Weights of a small transformer language model: 162M tokens, 9876 steps.
MLP neurons of a small language model. Each row is named by its layer, matrix (gate and up: input weights) and neuron, and shows model dimensions 0-159. Each number is 128 + 32 x the weight over its row's rms, rounded and kept within 0 to 255. Numbers have three digits each. A neuron's up and down rows have the sign that makes its largest values positive.
After each neuron's rows, "fires on" lists the tokens most often at its 100 highest values on Wikipedia text that the model never trained on. A number after a token or word is its count.

L6.gate15:164169129125132195083149129096181154104097150139094155120131137193174046086114188125198068140114104138103136144078104171115107105128120214092081149128124090164133102115045132094121114109131094066146110144095128115117100160096116176131058133146136110159058109119141104138075085170109123191125169104124111112072165142178112094158159123119097101127101173157099128075168123121120147080096131125138127110164151178140115119159107113134097204122123184178110122100127110126093129135142146
L6.up15:147131156118132137103147125063144118128155117105104158112083131162153141138143130141178134130151141123148100105022129119138114053194132160094098147074123124204144155141114167143131138166174089156163176152124172129184129159152056045123079111123194123105109134130159182070122109100087114161100138121155153183114167136162135202111118129137120123066131162181104147161147113190142115164079085105149174086079105166131080127125118144127109097113110154125077107120107145127164162113130067
fires on: " Car" 27, "ar" 11, "her" 10, "ur" 9, "red" 7, " Char" 7

L7.gate302:126116156093149118086125108141111096082155129117131141122097176108146121125125126118126113139111128064122104135126176069157139154131095126102122154135118182133145051130093140106146038079134100109087176110058125191059127132134156128167114141128099122108127190108178166137144061137168082161140175145113114135110081089093131212114116103109199080126126154068125181134129113097090151147104101122167114099107071116152123130131175135095131119214134090106077103152154139130116095182097207
L7.up302:155092150112107114137136079112143183137188127103118190129102155210154098162184121114094054159120146132079159160169177086132119121141178128145186113175176138157112035123138048124124124120120149149112159131120102112108154170101084136123126126176136148149116145122203112134110146083099108120116179150150131106090132138140117152125140145150124181114058163109133066114144044045146080159119128122115085145099102143151125110135107144087129102193115135120100183134149148203099138115145120
fires on: "he" 44, "re" 17, "e" 10, "r" 8, "are" 7

L9.gate248:166124133094184136120140137102167158114071173126116147150086190134125071087136152162143128090152110146123131088119142129088166115157156141074125112119194150120175139200088129163097112089107086110180149121135111107159114148085152182133124119127186126042118105086068149178174118090106125144062172102150154115141178101144122151129146152168111101115155124174143159057080139107077115144128098101075101108091146126155176205092162175165209156140137114107171133106130162133112117116099137
L9.up248:077053155070134126108110145166164120112122158118172114088096152120115113085149176094114163170110126109135136145136120084150161140187149162122144134143172026104145125121175138194118147107129114101173171107127138098149135126104120106121139111102172176065113132088115158190156119081187144111147141155128134123167117147180161188147103158105167113118103083204115101125159128101167131117108189172125138095080171130142125147109187117103130104095134084126136165074092055206184131132134162
fires on: " \"" 25, "N" 13, "rom" 13, "-" 10, "/" 10, "al" 6

L7.gate133:065156191109129106109094080148186112080139127135115147199155094117104161131104094124151096074122138136114091157176109156108172128118085087126161206071155129076157140142137200123155135155120119177121113104149164127120167122156121104133142212149135129165090121163115101140166164189083176199086125129102137149176106138128127124191118131091123179166103115167106192151120131101097146169133121165134100088100095194158154122153106176120122200158120146175137125155111097135145146174163092
L7.up133:187133139128163095173130122155134058141109142085162134113171125164111224074161136139144137150177147138134079165107126108132153082122110118136156171148106142157214136078105170156148131155124155156191106088155062136130111163120122090067138167055124176122136162092061134124039123161147077134088127117112065138112126100100139083155171169126096086098113133135146162087115151150162104114127152113122136149127114076129081128108120080113140190177079182111108135154151109117117171141122097
fires on: " dis" 29, "is" 15, "us" 9, "c" 5, "ens" 5, "isc" 5

L9.gate150:138077154100148131088158138102167105117122080171120110152096165128116058147154123083113077175092094161132150082143107122138130171130182079191125148097137146138136157095119121101152071066172126091145121145131183032162153147127114115137091059127136156116069045112133097183146132119097133075180130091153073147198181136119116164122153140109092094134141136072187130109107111134062100107100147099083121181116125166135111126122159047126155137116121113126099097159132090110116104143126133
L9.up150:169122141121132081109123174143132133072087125084025159153135143085104120151097107115109094119122160056093107104150104160086202117062172083135149128188130176090137130147140106107100146139107106139060125107091106093119084119051154115095173104119146139126150130078121110155136147178164134188117098128183138183148144196102152139108098130144104118157137082124154107069131122142087110155164111110127184132050127128147111131152109127130184123121101122158197111099103184135175095137173092
fires on: "," 51, "or" 16, " and" 12

L7.gate74:177109185137118149104098113155115072068156156086113112093081196155113142129139121196166139157158096149095092168105102112198119099119077114101178103166143127144137086144133186110129174069115065125181095121132140138150110109117199152157050189134167175135111071095105132138097134099153190128092131155160097122153125095117117143109148107124120109169101063133171121111128127176104123120120162092171101146097125117117117136134127127098106154237151125180114105128157151153151063160108124
L7.up74:097109135092083123121122142129144057068137147126139055133129128182108188096208120140153091153153120149098077163144117116129135108127084086120142124150167159098103145125133173154110128112068154134153115111138129105197101149097137193119139168182107151124134125135075161132095139154079125166135072164126135107165116109130141040160175136093166154138137115129133145137139100124113131122103134187143108079171120090199110141069166064101162195168136179162150134080096133053112191102153114
fires on: " dis" 51, " man" 9, "ens" 7, "or" 7, "hes" 6

L7.gate31:101130101135147115131134139153105174154072103139060106131120119168111124198148066158134165111113081136113115107168045084097160101160131129119138088123134102111152150082127086187148127105112105140125153123068131124123205080159135107124123108095121126092174176099084134141154099152155092142148155140186042135119089108119098118148132158072158079126194085116086130139143114128182126112145172130105120126124078113141130156145092114101087208121140179118220134144150071109173057137148150
L7.up31:063158150151142154101120164118118089165185097134149181167203130139131072180188081118140145113132114140108151094104117191161146112083109102187086060152069148128169101165130117062165113141128128140116134136120130149131141116081100120156145168097118121140145116134140135138129026064113026130146101073165110177115116132101114159106111157149207114156107076070179157131104132170104129148175115132074140119076146115102114108141165143133130113134100124092108092120125129138088127165080127
fires on: "," 21, "h" 18, "et" 11, "ix" 6, "er" 6, "am" 5

L6.gate42:073125168156101121128198137113134149136104213090068091149175102156138122158178085148066160127053153120123141155095108172105136086181133102130126144098084074128041158127142139102167155082122148103166180145113092100118208104128150199060154065098159102144151133079104115105136148097126158137188165178113166150156114126125102153190125125121102082114121196147123162105098080126130131102122098103149120118138173129159135100084132112150151154119096109114149138107142146160144095142163157
L6.up42:141164093126091148136118130105128133177159185163115124091115152171129144178178153162152121116156130120113108161135051077140128155129166156149133070126071073139089201100131098119161166098106150164180165110110090148104155101155141151143063040132091147125122170092095126066081129141122120142111074182092157168131097159081108102160050137098043137087148170177106104109142105145110162113129171119073111146122093116107113108146092157165141143131100089177133132099138167176143126179122121
fires on: " co" 15, "ing" 13, " Sc" 11, "ed" 10, "ust" 8

L6.gate156:089135100122179142099150119165050147118144120122122066157072161170122168136109129137114180117108199141073142136122154076171143156159145162125165110122166175138162154086113182068154144120153132142164138120107156159080119086169167127133170201122117065098113145122104105108107131098139178034112162165115143127156060142110104141156075084116156143130123127149189153159142090105079130070085145132153118138076115128131136102145141083079124126058108133061108120075173130116130171153137140
L6.up156:096078126120193094119155105059128132145145077113138139086142112127089141095100071159095136134118145158136128160090148078138093137172127123161099183184133134149110056097116081000159116095108125123170142098166133167103098140114151127167081191167123103154127164107149108115115060107122106147085158150145120155146121104130158197075122138148157140120099150137109129103148129094099146115140141150129112140069079153112164132095088133091071144145166146132205117161140126138089105117210133
fires on: "he" 18, "id" 16, "re" 16, "ens" 8, "if" 7, "ut" 6

L2.gate155:133152157191113083139124123162123182087080085105155144134095085073117096147177138069158173141192089102136151144101107134145085136118125159100121126106157165146132131214149100100169160154087117080070129107181120108151126076132124157153141091112101152149129181137077189072125204094109171130149154103165156167148111146142118082172138161126089127100160134063078156151177114114122129131178115131093135140120149169196139132132063122175139124113061092123138142077151070136141149088115119
L2.up155:116119163132108127106112091119138145130129102113153112133157157114126036176146131101105108104140111148112106041180120117137138122119115108091169138145140175143149144119149125076141107144169168084083109135159154096182119082122083129092123140191078177104059095141153164093150145140108097157076126157121155110129148104129127101158072091032131155034101169047137145050108114110143135140150084095084151133096160209136130106119100107117155108185124092148169125128174148099132151092100145
fires on: " tr" 59, "r" 21, " Tr" 12, "rid" 6

L7.gate97:106121122093118166075126125137087127200145149182071170175112150120060134186129128165198086188137064123129167097090093078127148112073153131094093150144124152142118107138127150105075148125125141113130119123139136138145122157101069134061092133109163151119126121090106094168140135123173108151140168164123098091107092096103168094173146086117112115095097173193143156086108128114179121178114141190191171152141199140131158133106155115126138150067060131156091095171111160066102158137144143
L7.up97:148173172153149181046111115110105109080103159133092126143175112080139132148162105167147072127151085150120104059129123136101164104157137164109117107137165111098107138111101139109139151083144171130174141097122106158072069102115077107160191084094173131172073156129108138108154138160129047127122059077099147066116104067146145165143114128116121136145124184091107130130159058127151072185162124115122175146102119121071143152129159129119068169174059140142136151122127176170122134115103107
fires on: "and" 20, " would" 16, "ill" 10, " then" 10, " un" 10, " will" 7

L7.gate18:100074149082179113098094074121152170140116136173143159118143150120164144123116109105137107134150132121095195123095092096103129158164125162123100124145031061167105105087144134181120084077138205172132095130099083136103159103180155109151101119128120142150122118084135152129150149072129151098097124167133063128124072144140119151112157134089106121152123184148136146103094109133123136119102101096130107113098170068128119113122111122111144071187049055114045161151137219142130162140086163
L7.up18:147119097116161068157129134154121160108034128168163062144151130131149099159109133071140154128146126165136144102119244109111170092132137095141103112162126154121114087133157152107142149132158121083144102157086107126095085145138095105093101209191151120126161114225084093100104156129124113123175130154171131083110072115134122120147187099085090125153113107173147136128155096133144126079132199107158152074085048143104172140143096143126132069132126128119159089155166111134168167120115141
fires on: "ak" 30, "ang" 13, "uk" 11, "ik" 9, "ig" 5, "ok" 4

L7.gate174:068128177094196166118138145191137128153138155092069130141135140110135071150093113164134082119164107183146181111127089144107129068137123104113127157138161051131111174113106149109151101140172157077119177089112135146082144172114175142160107118152138158177156103109131101085175082097118149182118136116110178106165107113177159098119148154170156130184112107119117149192076116122195135095124103117136149107063126155105145088132114074171097158139036069079142107126117159148082164136127120
L7.up174:072136127130058132125166136142129108095090175152124062066143144107111093166121084125078106150143108123099107161100098115125183129108136154170146185094204157097059156174171117171114094109139160067197180166140170171126164125145126103172143189133137092146099104167155161104139129121146144109150146107144156136185075143155037092141143170150145133126135156068104110172113144084099149110118118145112116164125121113126160097043075127142110148144125171142094109152091106189111116140101159
fires on: "rib" 27, " includ" 16, "ain" 15, "b" 11, " develop" 8, " min" 7

L8.gate102:247098128130145141095104104106128121128137129143141118108062128086112075146118226155157134114113185203182150101123163120135125150088179143055217186122163140111106115112113153107104136108085079104105126120081156124161134161156107147093107160094115135144146180103135068145124156151123106066129175088154128178122139161099126123145157148169096091100139097110114146086150162113146157089121168183154139102161121111144118112124159159097097098116141059091155106126154128164182089151095129
L8.up102:201105162146188151150135133123137099116147134125167128136135138133111095145101238121162123142102179170176144157151160094124093143055166117114170189135138145115174120083156110114122115088086070099106138125046153098159127166160060120107110179103115151118106128107138105154144137130138114071090176107111122210121093190130151160145134139186142119118127102121118126075139149132159138127071187133155142107193185079131136099110129136093097101087114099100183133113123136134193074151132167
fires on: "-" 75, " Dem" 6

L2.gate217:150118116147094169069101103085155214145060163108142155168128094139153124119178091047154160189096143102127118156124129113191083166126117110153104142127162099146178120104128074120108087137136144129114182115163122130155106098160129173078132109077164204132071145148112149145179163139087157091111172115172126150122146078118124127156140143137075172183109163102098127169127142111169088140089171190119164080141156165163133125125147124085110156159090086157115194137098068097129121118105144
L2.up217:145105160147141175118142120127183253114058122079117141138122086149137111127171088085110146168132081116131122178159122112164109116137115123132066149120148138148161109090119097131114112061137109133127158128182077139131100105122143106099135066156188180154150068146144132147131169102083108141200172119123197180154136131142154121156141119163067205162165154103058139129142143115175127133116155201129192100161123143177110115115125136129133111114096093163111160141078085092106094127127137
fires on: " tr" 59, " Tr" 12, " Gen" 12, " D" 11, " Com" 4

L6.gate87:095154136058109152138132173112176194157067208075136132122129110140141101139132088076100123084113100177117104121118143113156174159179087121141138137082111115168143117165090112120150146105130177105201118136136097174105149111127164168125101126134115154147121175142117117118057076113117245199144122081137121065127106160158114216146112155146117107114113118103143133129083131082125149103171120087103108115147130126096164159144132054118165093145119147088109123205099112156099158141134123
L6.up87:143151095094105140173161123135100133150106175133178096100107129128089155138151091115137125089105122185159162116101123102116176144104137092128094098080153163165080117156131151124084138077141160142254103122079111136160130146154144141114108145087125106155148097132084079122183095096165168177152142090169100118135142141154087159080182077124084082066178124109151069158116129134139147078102185132158213096154112131126141076174114156108094130120106141073156126147178113144100109131083181
fires on: " ad" 39, "ak" 19, "av" 11, " Ad" 11, "ount" 6, "ang" 4

L7.gate1:154125121140135090121135169158149157117094114142146112138079168158132085091141080160125171099126144172077117087153120161126188115153089155154171074132041139048058098091145129138139129126120145183137136145161117111149163126139113111114210135204125109148093206154119148119152114141182123168060177097121090170134119118116130168165088112094162143092181096136078080135143138091091161096131174063081114120135145133152089113111102125145143154153125112179156174136098078112117152185153094
L7.up1:120136190134116112131162140161084123144098135122159155146133125130168119137153136169102128105137101093117111144177173127147159150107199134157172126119127101137124147101100091158083119128108147155083176169101134190123117124061105149153082112092090136111118190120179128130161169172105103149105141089128138126142089146108103150145129092161165120188173121113081127160143073094244160127131132087072135045110121159118190120145141118132100068154093186168120055101108083110104217142143102
fires on: "h" 50, "th" 10, "am" 9, "ch" 7, "l" 5

L9.gate189:187205111080172113087112118135111094159097171097108196094118187110114111125117185090145162122142109112142103070102084079060070110131128136097100124124110116152121077128079197096115140149140162058100125118125180081105139140161143108149107121102159185131143125115088094199139141158149120172154132136127099119137127135167105140161067109076145120165050136111084132184118146152125131177124182074107145174130169131178130162132097098140132190097105125111093137178151151169140097115160144
L9.up189:171154116150143148120086137150121165053167148110062130072125192133139086183146107084210161109154124095085104084110089110146104189069110103074149151091168171097128113086120143158132157113146103143127129190101156068108066143115168154110084150120181164089096054136102097103175117142152129154106164149115083124183154208105115118141103108128085111109135142167154139093163100094093155155136170084154157111127115116160149147091099135150154118083124106169152120164127113140164073152107133
fires on: "," 20, "-" 17, " and" 11, "ical" 10, "ual" 7, "ful" 6